Weights of a small GPT-style language model, trained from scratch on English Wikipedia.
Architecture: LayerNorm before each block, tied embeddings, ALiBi, attention and MLP in parallel.
MLP neurons of a small language model. Each row is named by its layer, matrix (up: input weights; down: output weights) and neuron, and shows model dimensions 48-175. Each number is 200 + 30 x the weight over its row's rms, rounded and kept within 0 to 999.
Before each neuron's rows, "fires after" lists the tokens most often just before its 100 highest values on Wikipedia text that the model never trained on.

fires after: " ", "3", "5", "0"
L11.up1785,202,161,156,211,161,190,184,147,147,212,170,162,179,184,194,233,165,152,196,193,166,192,196,179,155,211,179,174,157,270,222,199,214,177,186,186,202,151,202,221,201,217,189,236,225,208,170,201,186,183,181,187,242,126,219,182,178,237,164,202,173,214,160,208,158,158,233,180,192,206,236,164,191,215,187,220,167,198,216,212,175,182,194,199,214,160,164,220,212,202,229,200,219,198,222,203,223,230,161,160,182,210,178,216,235,189,216,221,197,316,221,198,248,202,236,184,188,171,211,219,187,209,202,209,214,176,227,169
L11.down1785,172,207,202,182,250,231,204,214,201,176,237,171,223,228,224,247,150,195,174,162,186,175,201,236,229,193,163,193,200,173,179,201,230,201,217,187,176,264,224,227,209,179,164,223,166,196,224,185,198,196,214,198,190,190,146,147,231,198,204,213,212,210,216,214,235,168,240,254,183,235,269,215,205,184,222,207,183,211,203,184,157,209,198,220,167,268,182,233,147,194,194,236,197,227,143,243,122,199,256,197,239,229,212,188,223,243,190,200,195,200,245,224,159,216,172,241,203,171,200,225,214,190,220,175,192,174,202,140

fires after: " |", "|", "born", " of", "2"
L11.up1972,208,221,196,236,171,189,184,230,184,219,219,201,187,203,281,195,177,147,284,203,209,202,228,239,136,141,206,244,207,170,172,202,232,201,186,176,182,219,217,187,187,213,229,197,225,163,178,220,129,228,194,306,193,178,229,263,218,167,199,198,203,220,238,252,230,203,194,167,222,211,220,230,194,192,216,219,185,217,222,204,255,203,170,169,216,170,214,198,201,229,257,186,200,220,211,230,204,207,202,264,156,248,207,228,185,164,234,159,166,212,246,192,257,235,190,152,173,203,178,226,147,213,206,180,249,180,150,219
L11.down1972,200,222,197,201,187,179,197,202,207,206,211,206,185,213,231,137,205,188,218,216,166,209,201,195,268,245,225,167,171,203,183,179,198,183,212,224,206,202,222,113,179,211,146,200,183,201,217,176,166,150,187,230,235,200,205,164,241,198,159,174,200,237,185,181,202,195,216,207,177,230,266,241,165,176,193,184,204,240,128,211,197,216,191,233,214,205,181,205,254,154,225,141,165,181,165,209,200,194,252,252,228,145,213,179,221,146,227,208,181,158,180,214,205,187,242,241,212,231,208,211,174,198,156,234,164,193,190,231

fires after: ".", " ", " the", "1"
L6.up1241,221,202,283,236,154,245,171,173,240,143,245,150,246,221,202,189,230,249,201,194,233,227,201,249,179,151,163,215,159,173,214,151,202,178,224,176,233,240,202,183,239,236,173,192,137,178,180,171,219,176,194,182,217,238,174,184,214,212,232,220,152,175,162,200,211,205,202,177,224,217,162,196,151,194,226,236,180,187,221,176,238,224,219,176,151,180,207,202,197,232,228,230,180,197,197,208,247,188,204,214,183,172,195,204,214,201,210,232,172,195,182,181,244,201,229,161,207,173,201,169,244,199,184,216,240,181,233,213
L6.down1241,153,184,195,149,225,200,214,191,174,217,202,182,211,183,202,189,228,215,216,195,167,202,200,245,223,192,223,192,245,177,170,191,187,173,228,227,183,165,192,203,182,173,229,171,199,131,207,230,157,178,261,234,144,167,190,203,182,165,169,229,172,217,158,159,181,178,189,150,149,247,218,206,181,173,244,250,254,214,256,172,235,206,252,164,212,172,186,213,191,182,219,196,185,224,191,217,182,132,219,183,185,185,151,196,257,226,172,181,187,224,205,246,176,213,178,207,210,202,178,195,180,208,207,183,196,185,185,243

fires after: " ", " (", "\n", " in"
L11.up340,171,167,166,206,196,210,264,207,227,223,180,162,235,182,237,168,211,248,246,242,204,232,183,193,145,204,235,155,185,180,260,242,257,225,231,230,194,179,201,234,188,147,240,174,209,202,205,235,204,194,239,201,186,237,189,223,196,223,211,196,209,212,239,201,177,168,240,230,184,195,233,192,208,192,254,244,196,216,194,239,179,119,177,214,187,244,210,233,171,139,213,240,210,210,255,204,194,228,226,180,177,232,184,171,163,265,220,172,191,204,236,217,152,178,218,222,173,209,183,163,184,205,207,225,252,208,209,258
L11.down340,181,176,224,227,203,197,218,238,178,194,175,239,268,189,238,182,178,223,235,173,198,167,181,183,184,194,208,205,168,254,223,217,228,232,200,188,192,157,159,227,204,291,157,181,189,190,217,216,195,187,239,204,168,227,185,205,179,205,220,182,196,168,173,227,199,202,184,235,143,144,210,184,210,204,200,212,159,223,258,293,143,189,231,271,255,199,172,191,212,191,198,183,169,201,199,190,235,192,198,193,236,184,167,236,212,215,134,137,215,171,250,210,226,193,205,184,199,207,211,182,119,227,240,185,178,217,162,180

fires after: "2", "1", "3", "im", " Mad", " Am"
L6.up1394,145,205,199,240,207,258,242,235,239,223,229,168,149,223,168,218,189,200,161,226,226,217,202,181,196,172,225,235,146,224,161,207,203,198,203,196,227,132,198,238,149,188,192,179,163,215,228,179,184,145,184,189,179,149,169,193,206,203,162,189,211,262,214,238,214,230,213,208,218,207,233,206,194,178,206,210,226,222,204,157,228,194,189,200,168,149,193,180,174,195,197,203,211,152,167,180,164,246,156,224,153,217,224,189,160,223,201,166,241,179,181,165,221,180,234,233,252,215,207,180,143,212,220,202,270,162,221,218
L6.down1394,180,202,236,206,205,216,204,203,189,165,225,235,193,198,197,228,132,265,240,167,227,187,196,243,176,207,218,165,222,178,210,234,181,194,213,196,182,236,287,213,227,180,224,211,234,232,227,173,215,239,296,224,133,195,277,172,189,198,186,227,208,186,218,201,244,225,178,171,223,215,204,199,226,257,203,203,173,153,194,213,171,188,210,208,199,205,211,242,150,142,207,199,171,177,193,181,152,207,167,159,252,163,179,162,223,201,206,163,200,209,196,194,149,201,149,239,214,163,224,174,181,221,183,198,216,205,164,170

fires after: " ", " |", " (", "2", "1"
L6.up1796,172,158,181,212,217,159,196,173,263,243,208,184,200,202,160,170,213,239,181,219,193,235,190,218,226,191,192,194,145,248,222,171,225,226,197,194,221,224,196,204,184,206,205,207,171,174,185,187,166,187,140,210,206,218,180,211,227,153,246,220,258,232,193,242,212,202,187,191,224,215,187,241,217,227,197,253,201,207,196,198,172,199,203,186,189,251,177,242,166,185,170,152,167,209,162,212,237,189,209,191,202,211,243,213,131,166,202,187,204,251,239,182,171,217,260,174,189,181,213,181,206,201,232,158,222,180,206,207
L6.down1796,218,158,232,202,195,198,193,161,161,189,221,216,181,195,235,215,230,249,223,225,216,239,192,217,169,205,251,219,186,171,199,189,166,206,194,199,211,211,214,167,263,239,159,142,196,205,184,200,205,215,213,174,186,248,186,208,178,191,196,201,162,178,170,146,193,197,225,232,195,179,184,189,205,195,188,200,211,189,206,211,179,169,226,195,181,208,193,213,193,216,230,203,185,245,197,168,188,175,187,161,240,178,197,203,238,155,168,148,200,187,179,202,213,230,200,182,204,256,232,251,187,251,209,162,200,188,171,210

fires after: " ", " of", " |", " to"
L6.up522,197,198,178,177,201,211,183,185,205,204,242,159,229,192,221,206,217,164,192,166,253,163,197,230,224,170,182,138,185,204,190,192,233,242,219,239,229,243,169,211,188,180,227,234,178,198,227,202,170,197,201,193,193,216,190,168,155,174,174,183,215,240,151,274,201,154,199,228,192,188,167,158,157,225,196,195,214,225,141,216,192,234,186,217,230,196,150,222,198,210,181,226,154,168,182,182,176,189,181,206,157,181,179,209,230,172,208,177,190,219,211,189,193,185,263,218,183,186,209,148,252,208,171,247,200,205,201,218
L6.down522,227,218,178,220,205,213,238,180,223,221,222,174,204,162,218,189,221,226,200,242,145,185,217,211,181,191,233,197,205,191,150,235,248,190,202,174,217,206,157,145,225,185,241,259,184,195,253,173,228,160,195,200,221,211,220,184,245,255,166,204,199,226,204,179,193,246,189,250,185,170,190,153,184,252,168,227,160,210,176,193,209,214,247,203,204,199,149,244,204,218,129,256,211,228,202,187,205,156,244,178,226,217,158,225,264,209,158,188,221,218,180,198,207,211,211,137,228,267,197,240,190,184,160,274,177,161,208,163

fires after: "0", "9", " ", "2", "–", "|"
L11.up944,170,142,201,194,221,221,197,198,194,150,233,222,244,240,168,260,158,120,253,237,179,144,218,263,222,209,166,230,152,224,159,189,183,231,199,196,168,259,173,217,219,224,251,234,205,173,233,211,213,231,226,187,194,131,257,167,223,184,176,168,172,178,189,252,196,199,203,189,211,205,204,176,151,207,162,220,222,253,217,223,174,217,168,210,228,186,233,225,182,195,221,143,185,187,185,164,161,178,209,219,207,215,225,217,152,147,201,179,163,190,220,229,231,214,205,180,181,200,224,227,219,226,245,170,280,215,148,286
L11.down944,212,216,155,187,204,178,197,242,262,181,187,220,207,192,137,207,180,249,204,132,203,194,133,158,207,197,182,131,177,202,233,187,223,232,179,201,173,181,191,196,194,182,234,191,202,209,226,179,199,167,194,217,198,204,187,199,236,221,153,167,142,231,204,194,169,170,188,162,215,275,174,229,188,182,178,192,189,226,195,233,175,194,195,166,223,185,181,181,205,190,229,210,177,202,221,201,226,200,189,220,191,166,197,204,231,176,246,261,230,195,178,173,200,146,211,181,166,208,178,225,201,164,216,155,183,259,205,182

fires after: "9", "1", "8", "6"
L6.up916,173,237,289,154,165,228,183,194,215,176,202,187,123,163,206,240,167,188,159,230,190,231,204,176,162,172,179,215,158,184,184,115,237,226,202,203,203,179,178,151,218,224,241,220,188,181,209,159,155,241,223,202,176,255,216,251,206,222,191,167,229,175,210,162,218,206,183,209,250,189,204,198,124,227,218,198,223,174,143,191,220,174,190,179,227,241,192,181,251,199,240,177,151,222,195,204,202,256,170,182,232,187,185,202,205,170,177,171,179,195,187,229,238,181,179,191,225,252,228,169,235,220,222,234,189,167,172,231
L6.down916,185,211,250,190,211,181,233,157,243,212,200,215,211,190,222,184,185,237,189,221,182,169,196,180,262,246,244,176,185,181,191,139,188,206,221,185,232,193,220,208,169,182,148,158,185,206,222,193,211,165,218,176,269,227,160,222,213,140,189,200,272,178,170,205,216,177,159,202,235,269,220,233,207,166,176,150,303,172,190,179,237,180,210,170,232,216,197,220,204,177,182,225,187,200,196,180,220,169,215,175,228,161,204,197,213,203,194,206,196,147,205,194,180,180,165,234,219,182,201,165,222,232,218,213,212,179,202,160

fires after: "9", "7", "3", "0", "6"
L6.up1423,211,193,175,225,200,233,215,201,231,180,193,237,195,165,226,163,193,184,210,208,226,110,206,190,166,125,188,205,223,219,208,177,199,170,168,130,196,218,206,229,165,185,235,232,197,141,283,248,171,152,278,245,193,192,229,232,197,199,172,219,241,226,207,189,176,234,233,213,256,189,193,162,189,243,180,214,218,201,225,218,141,250,213,166,202,257,245,248,253,194,237,223,175,235,233,195,211,219,155,169,215,203,175,222,185,176,223,185,187,172,226,207,226,242,195,166,181,221,194,152,206,221,171,213,237,197,165,229
L6.down1423,183,153,226,163,162,160,201,223,271,215,203,194,238,253,242,190,163,187,206,241,178,230,204,203,207,184,206,184,193,205,161,148,221,243,242,165,140,263,212,213,214,176,179,188,207,243,199,144,204,263,242,160,174,265,241,192,244,243,151,150,195,206,226,172,235,210,235,211,177,184,136,217,195,175,186,244,205,185,170,196,254,140,184,229,250,212,232,180,238,224,196,215,147,179,194,201,191,141,201,213,191,182,208,207,174,168,175,188,210,207,182,197,221,223,209,186,202,219,188,211,223,168,199,213,219,234,225,209

fires after: " |", " ", "–", "|"
L11.up1996,178,204,226,230,190,242,164,186,208,181,182,230,141,147,146,197,228,195,183,129,229,250,187,192,218,192,210,166,180,246,233,187,140,175,208,225,190,188,174,201,223,163,184,248,187,148,217,209,223,209,189,158,199,160,171,203,197,257,192,251,253,278,216,189,212,162,172,208,143,163,178,265,188,238,210,210,165,165,230,171,179,178,241,164,182,182,251,272,167,192,183,188,231,272,215,222,254,211,205,198,211,217,212,179,250,177,203,216,170,273,237,193,246,160,183,189,214,151,158,183,205,259,242,225,156,214,218,171
L11.down1996,197,224,178,181,188,199,256,202,233,191,203,223,164,200,225,162,171,212,135,246,217,173,211,177,172,200,216,225,185,223,200,181,229,164,262,191,219,113,191,180,195,194,179,199,175,190,205,191,192,200,198,229,182,187,132,172,171,224,199,161,237,209,219,193,211,199,214,173,212,295,258,214,171,241,183,242,201,224,180,190,245,238,195,213,202,201,159,184,227,117,189,208,176,214,158,154,203,169,213,206,204,297,164,167,203,222,191,200,192,193,240,202,196,215,225,150,204,183,258,224,133,178,180,220,141,151,246,207

fires after: "1", " |", " ", "2", "4"
L6.up1905,219,232,194,178,139,218,175,171,187,172,263,153,197,182,217,232,225,235,205,243,195,165,172,259,221,218,231,185,209,200,228,213,201,190,206,227,217,194,218,191,199,220,212,177,124,226,133,131,188,210,198,204,260,206,206,200,187,176,187,172,197,198,167,234,233,224,218,210,211,191,201,166,228,212,205,219,229,252,191,207,209,187,189,204,205,249,160,181,226,199,250,219,176,182,203,178,187,203,198,171,196,214,181,182,209,210,233,192,138,230,177,181,210,179,195,164,203,168,235,206,186,230,187,172,221,178,246,204
L6.down1905,215,143,203,225,207,126,208,180,203,202,173,173,214,206,162,209,197,172,149,141,192,195,189,168,197,173,200,247,234,243,221,191,228,219,174,207,222,206,191,215,196,190,218,119,197,194,164,229,192,153,222,239,182,210,182,194,181,233,159,208,148,202,236,207,160,166,265,222,217,260,215,186,242,202,198,204,206,250,178,214,208,184,238,215,145,204,196,158,248,242,172,238,183,181,174,188,209,176,172,236,209,168,227,177,248,251,167,231,232,242,208,205,231,158,245,147,190,200,195,194,223,226,168,220,210,171,261,232

fires after: ",", "4", "7", "9", "1", "3"
L11.up1494,237,221,192,177,200,187,178,213,202,220,170,195,170,248,218,158,189,209,176,227,181,187,177,206,187,184,180,226,215,207,200,175,228,125,180,234,170,233,204,167,222,170,198,287,174,191,177,187,183,188,188,186,198,263,245,117,230,193,217,178,223,187,176,180,227,213,167,175,204,157,189,191,196,187,190,250,185,208,199,199,205,194,226,193,167,222,120,206,158,155,237,202,221,150,204,170,212,233,189,218,158,185,230,198,261,192,214,223,142,208,137,233,225,190,190,143,209,210,208,236,238,210,187,203,179,212,171,263
L11.down1494,213,230,240,156,167,173,229,187,171,167,227,149,141,166,203,224,193,179,188,200,166,228,194,161,218,124,255,219,229,220,185,196,207,128,182,231,236,204,235,225,190,209,254,214,208,215,206,223,236,201,213,227,226,223,197,190,218,241,192,223,195,236,223,194,247,234,190,155,232,230,195,214,231,198,224,260,215,249,142,225,179,229,183,169,228,200,190,260,173,219,228,222,193,237,228,146,165,223,187,173,220,224,207,157,228,231,215,192,175,174,224,221,192,187,212,206,147,138,209,173,191,232,155,193,202,158,195,190

fires after: " "
L11.up1985,182,200,228,148,267,171,161,168,212,162,175,187,227,179,242,226,203,201,178,182,200,214,166,175,160,167,239,196,176,258,241,150,209,217,202,240,183,225,209,197,203,217,193,190,182,198,211,218,232,172,149,272,224,172,175,216,291,215,235,169,156,233,161,169,186,106,172,183,193,208,175,194,164,251,165,183,194,196,208,204,233,160,155,249,202,225,183,218,256,191,212,212,228,251,223,229,228,201,216,161,194,171,176,209,202,209,206,189,216,225,155,166,180,217,250,198,197,175,171,234,190,244,105,223,191,205,218,200
L11.down1985,199,209,210,197,230,193,221,199,179,243,194,169,210,158,247,233,235,194,129,195,176,242,229,181,165,217,253,222,197,188,235,204,198,206,152,177,217,262,220,208,160,181,196,193,187,180,172,194,185,212,210,217,215,191,199,181,227,224,192,116,188,251,218,209,181,199,179,169,197,210,231,215,195,236,153,229,178,179,178,227,210,164,187,204,160,228,176,190,197,171,195,214,207,235,199,168,197,217,239,166,216,255,225,208,248,213,167,205,217,143,189,261,212,226,212,190,153,246,185,254,182,197,183,222,227,174,236,207

fires after: " |", " ", " •"
L6.up1269,146,199,234,162,223,154,224,219,205,202,185,178,247,246,238,246,171,199,199,227,144,146,210,180,198,177,164,196,191,183,182,136,237,213,197,265,235,244,186,170,201,174,223,178,246,204,239,180,213,227,176,212,180,198,244,177,228,213,147,159,233,208,255,234,182,145,217,210,186,173,178,246,179,195,178,190,246,172,216,246,186,259,163,188,234,205,213,260,196,208,201,219,195,217,215,213,192,227,213,223,178,221,207,232,188,197,199,221,141,220,173,158,217,117,251,207,193,212,161,208,197,191,153,185,222,226,143,212
L6.down1269,180,157,198,192,225,203,234,180,212,160,198,192,259,196,168,217,211,142,186,211,143,222,194,154,202,244,197,163,215,146,191,191,173,253,229,191,200,163,220,210,161,188,241,180,206,232,220,186,184,210,187,174,207,203,166,225,233,202,197,187,173,238,216,190,233,176,212,189,172,181,209,169,150,211,199,136,208,188,208,141,271,176,203,176,206,234,199,159,195,207,166,257,201,222,240,200,191,145,227,195,222,244,223,223,173,208,229,198,181,285,253,222,159,199,219,166,205,245,211,200,198,160,135,198,215,216,209,245

fires after: " |", "==", "|", "==="
L6.up588,206,197,159,115,169,222,189,189,223,177,196,215,214,178,226,259,206,214,199,261,145,155,203,200,142,203,186,193,149,183,188,132,183,181,206,226,204,142,224,220,168,208,253,199,157,164,234,170,203,190,230,235,179,213,194,182,211,169,181,257,189,160,227,168,181,159,261,210,220,217,181,168,196,214,205,203,222,185,204,153,200,225,199,192,194,184,253,199,245,250,179,160,184,210,192,189,162,187,172,211,216,200,216,229,161,208,216,201,192,187,168,235,237,168,217,213,193,237,203,211,233,187,205,178,174,176,192,239
L6.down588,176,194,205,217,194,225,179,236,157,216,201,231,190,205,195,199,161,197,233,239,254,196,207,176,213,195,175,147,203,212,168,196,218,196,187,213,173,238,228,214,214,157,249,159,170,200,194,201,180,192,226,218,183,187,226,218,262,247,201,146,235,245,196,145,212,179,191,235,242,198,185,193,151,160,215,209,191,185,219,240,119,201,153,175,184,183,231,182,196,213,183,177,170,186,246,120,194,201,224,152,191,132,190,192,164,234,198,232,177,201,170,240,173,198,219,202,238,234,216,123,194,212,196,175,215,202,168,205

fires after: " |", " ", " (", "k"
L6.up349,191,167,191,242,205,230,108,160,213,224,204,277,170,207,222,176,192,211,172,189,224,267,199,199,170,157,128,194,212,235,242,216,152,233,106,213,196,205,231,230,181,197,205,184,199,243,194,232,193,184,222,250,186,192,150,122,209,183,198,210,175,240,255,229,229,179,166,227,225,196,226,179,215,172,207,188,158,136,161,209,214,164,250,179,178,192,171,220,202,129,205,206,197,256,218,154,169,179,146,203,204,231,222,176,204,198,215,185,147,201,207,179,162,236,178,250,185,178,218,234,276,219,231,168,168,194,195,171
L6.down349,260,206,221,207,200,195,280,171,178,188,202,144,199,207,202,154,178,199,185,211,186,200,205,191,164,260,198,216,174,208,239,197,179,217,228,232,233,166,192,196,168,170,205,168,218,187,255,199,226,209,200,138,188,240,232,231,213,192,196,233,145,204,215,215,166,201,192,185,171,273,211,293,190,169,211,231,211,237,166,221,232,201,185,202,228,225,185,167,232,219,153,141,160,235,205,146,139,213,247,185,179,243,166,218,192,208,203,214,224,178,193,195,222,224,233,201,199,220,215,200,226,237,175,151,154,239,176,204

fires after: " ", " |", "2", "3", "5"
L6.up1358,237,169,215,200,230,254,200,171,191,189,180,171,157,211,214,186,188,179,193,175,204,205,202,230,183,141,191,181,187,243,232,192,226,169,262,185,202,202,154,197,245,176,248,174,186,192,190,208,210,218,224,235,150,229,206,107,224,258,213,168,253,216,219,227,215,128,189,231,190,208,175,234,242,204,160,188,189,224,193,164,170,235,181,201,276,149,173,221,195,124,213,191,197,196,178,197,168,219,157,188,248,249,258,248,238,280,175,200,217,196,156,194,200,151,145,186,187,220,209,157,215,183,221,192,200,161,134,184
L6.down1358,158,217,210,188,237,201,246,158,241,195,195,169,193,217,243,200,197,211,203,176,210,200,174,211,192,181,211,183,234,190,177,168,165,218,213,189,197,217,198,237,139,172,227,188,196,237,154,151,176,197,255,219,172,221,200,218,195,197,158,160,186,211,232,163,189,163,207,236,141,199,254,206,207,185,221,180,226,210,128,237,252,231,189,208,190,240,190,208,190,244,154,193,159,199,207,190,167,172,153,163,148,229,160,196,209,185,191,149,253,198,242,218,170,234,198,127,165,191,220,186,177,196,208,165,203,165,170,235

fires after: "1", "0", " ", "9", "."
L11.up952,141,145,202,214,248,228,237,232,181,194,206,174,214,200,223,190,185,229,204,229,227,147,242,217,187,167,200,178,221,167,199,192,162,206,214,199,182,203,250,211,211,209,249,263,205,190,132,206,136,228,181,212,225,206,211,196,178,185,157,208,208,230,152,223,185,208,211,234,194,163,222,135,202,223,175,229,252,269,246,176,144,227,224,177,212,176,207,181,183,229,291,172,170,204,233,226,163,249,202,197,180,122,226,218,191,179,228,206,175,246,175,210,227,208,191,239,197,176,217,183,226,161,176,238,210,239,188,248
L11.down952,131,171,194,207,284,206,177,192,198,192,224,214,182,165,166,182,190,173,172,162,150,189,222,190,186,228,183,186,217,203,177,183,212,199,232,230,205,129,185,178,217,164,204,193,208,208,120,185,207,208,218,184,217,180,192,240,217,226,175,208,278,189,167,246,207,225,240,209,269,231,173,171,194,232,177,209,212,233,214,204,211,207,235,232,195,229,199,218,206,185,234,185,180,242,214,201,192,198,194,222,245,159,201,237,141,169,234,138,225,184,142,181,222,200,160,216,184,168,183,168,274,147,183,199,200,189,124,184

fires after: " |", ";", "0", " years", "1", "9"
L6.up1486,167,198,192,230,157,187,210,238,224,229,227,204,191,207,209,259,225,219,224,188,205,187,114,208,196,232,186,187,210,194,201,178,187,195,194,228,222,235,204,200,207,162,232,185,201,205,196,227,172,247,217,154,188,243,195,199,215,199,239,222,190,167,170,203,232,236,177,140,200,136,193,165,232,184,208,160,173,190,215,191,196,163,186,175,232,229,200,213,230,210,170,219,206,214,189,182,184,168,213,250,239,196,251,193,184,206,166,251,165,245,224,222,189,165,181,267,213,182,230,173,218,211,265,154,185,213,186,243
L6.down1486,204,201,208,217,268,196,175,223,237,231,254,176,185,214,231,145,197,224,184,160,164,185,165,219,223,217,229,251,176,165,170,143,200,155,184,190,255,242,219,192,199,198,201,162,160,194,199,176,237,213,253,171,258,219,205,234,188,146,191,187,188,170,214,219,189,196,144,180,230,187,181,188,247,151,183,173,175,201,178,193,193,228,163,215,191,209,204,249,161,216,198,194,250,175,165,151,187,205,227,162,219,225,215,223,168,191,219,245,208,230,261,180,172,188,209,214,236,124,182,165,192,239,160,163,209,209,209,173

fires after: " |", "|", "-", "7"
L11.up837,213,156,214,176,210,226,229,170,207,254,155,215,191,261,197,239,273,200,171,204,266,226,255,144,190,219,230,211,163,166,193,153,166,206,218,231,186,164,222,200,205,196,192,257,229,253,219,150,227,201,203,168,220,200,187,144,163,191,212,213,212,175,236,228,188,183,229,182,187,176,177,176,195,233,217,189,204,205,230,161,176,215,239,161,170,187,198,269,133,204,214,246,188,211,195,206,160,114,187,222,212,227,187,279,192,249,179,246,188,213,215,213,229,165,184,190,179,206,146,164,212,140,228,223,201,178,160,239
L11.down837,225,177,199,207,213,180,167,242,170,211,174,164,181,184,178,204,177,212,129,190,227,212,233,224,197,186,211,197,172,175,145,218,205,211,199,200,225,164,234,137,152,250,236,151,158,201,235,170,200,181,156,223,223,188,198,185,194,226,257,175,240,191,192,222,311,179,214,210,186,173,198,185,228,207,228,256,235,178,198,197,228,187,210,202,193,229,199,176,218,172,109,172,226,188,248,207,201,230,192,213,188,179,246,197,194,195,153,205,181,207,167,173,189,206,144,200,167,264,159,206,228,232,218,187,191,210,208,176

fires after: " ", "1", ".", "0", " ("
L11.up906,150,269,245,219,151,222,180,222,226,197,222,255,187,192,163,193,210,212,199,152,197,178,202,222,239,156,222,161,267,218,220,198,267,181,219,208,290,217,215,192,245,166,183,155,260,209,173,205,200,177,229,193,240,243,212,230,200,233,186,203,235,222,176,245,186,200,195,202,191,221,179,198,240,218,228,206,193,226,219,228,215,167,192,186,208,181,195,190,240,181,173,219,182,163,211,221,154,150,210,237,163,201,234,214,228,199,151,259,207,207,212,233,208,197,228,212,235,120,193,211,218,226,190,149,183,187,242,167
L11.down906,192,238,182,226,183,184,228,176,186,246,209,200,179,160,183,188,202,224,152,244,202,169,193,215,243,209,200,181,190,208,204,182,177,188,217,227,229,193,206,226,229,215,255,125,177,179,149,185,201,233,190,212,203,226,158,210,182,192,199,233,254,170,179,191,161,182,220,216,208,204,283,177,196,191,186,195,195,218,186,211,198,242,226,233,186,196,175,199,198,199,177,244,204,190,173,197,238,182,222,204,143,203,170,199,256,192,174,220,230,197,187,230,230,193,197,189,269,226,231,242,176,224,188,170,180,192,173,247

fires after: " ", " Hold", " Se", "S", " a"
L6.up988,178,216,258,221,171,200,247,218,205,210,199,189,163,167,227,208,213,207,198,191,168,194,172,189,210,184,173,126,222,202,186,212,153,225,240,162,198,177,175,211,186,221,159,234,182,208,220,187,180,227,174,192,195,233,171,258,253,247,189,216,255,173,182,190,220,217,181,232,140,205,172,233,196,181,225,239,208,191,144,192,170,197,213,189,219,189,177,250,258,199,206,275,231,198,175,219,218,208,225,200,175,167,205,214,194,158,197,190,185,216,274,207,212,166,208,232,153,218,200,165,210,269,180,189,164,133,179,200
L6.down988,195,227,189,242,225,241,242,170,192,190,208,203,225,192,199,233,239,137,236,159,227,212,194,223,202,161,183,230,185,189,196,263,188,193,169,196,207,265,159,253,171,171,203,193,215,218,213,185,229,210,184,182,224,220,181,225,239,227,177,178,222,211,224,212,193,240,194,143,215,190,227,211,182,239,194,184,203,241,203,150,206,221,215,142,169,228,175,170,181,214,220,171,185,179,209,184,215,220,171,198,238,222,201,152,221,220,214,204,106,184,197,223,211,250,157,191,178,221,207,139,213,140,149,159,192,208,228,146

fires after: " ", "2", "1"
L11.up963,259,197,196,184,225,208,207,171,245,197,189,191,152,191,238,161,225,226,215,202,210,141,152,262,205,155,188,252,194,158,157,190,220,147,195,195,224,193,285,191,166,189,139,178,221,196,249,226,191,151,259,207,186,216,177,171,233,189,221,266,164,258,194,249,219,203,257,219,191,133,222,151,215,202,251,235,174,220,173,203,165,241,200,196,227,144,177,134,236,177,182,232,202,206,195,210,235,170,169,192,203,243,199,198,240,162,207,191,145,204,230,207,241,178,276,205,204,199,177,194,207,219,193,222,214,161,175,187
L11.down963,225,181,206,156,169,197,233,224,224,178,177,202,175,207,235,185,232,215,260,195,208,206,139,178,211,203,180,122,212,213,270,201,267,177,223,211,197,211,204,242,175,214,188,233,190,209,174,171,190,125,233,143,179,190,166,194,242,182,182,172,193,189,234,217,192,263,181,147,177,196,207,216,189,185,202,213,196,234,224,233,207,211,233,214,239,179,187,216,257,169,223,225,258,237,229,228,223,158,144,215,228,161,210,195,185,148,193,236,191,223,234,204,165,176,204,213,246,136,167,180,183,191,176,195,239,202,182,241

fires after: "2", "1", " Total", " the", " his", " Democratic"
L6.up387,177,170,176,213,153,177,215,155,208,262,174,195,218,174,208,238,186,155,228,212,166,279,118,131,217,211,222,221,195,253,213,169,215,175,245,242,176,178,203,202,189,155,202,202,174,198,234,225,256,257,165,176,164,195,196,188,224,184,189,209,203,231,249,161,189,236,165,226,200,212,168,176,205,155,188,201,196,187,172,161,211,233,189,227,247,234,198,181,165,167,171,197,217,251,180,238,227,235,196,198,183,184,256,213,197,174,190,199,248,273,202,199,182,174,238,170,243,223,159,203,180,196,216,155,243,187,179,153
L6.down387,218,201,194,176,263,167,162,225,259,173,197,185,230,157,199,280,172,177,201,206,228,191,160,264,189,259,218,220,187,235,192,165,149,224,174,209,190,185,238,196,217,174,222,179,196,186,188,226,209,236,200,168,223,188,186,227,186,233,225,185,196,180,205,187,236,241,189,230,192,144,171,201,222,190,207,229,237,235,147,245,143,219,194,170,218,176,243,176,212,163,228,202,188,224,181,277,198,148,238,244,174,186,171,166,160,132,244,195,196,242,251,192,213,207,251,143,255,205,185,215,166,198,179,180,251,223,150,223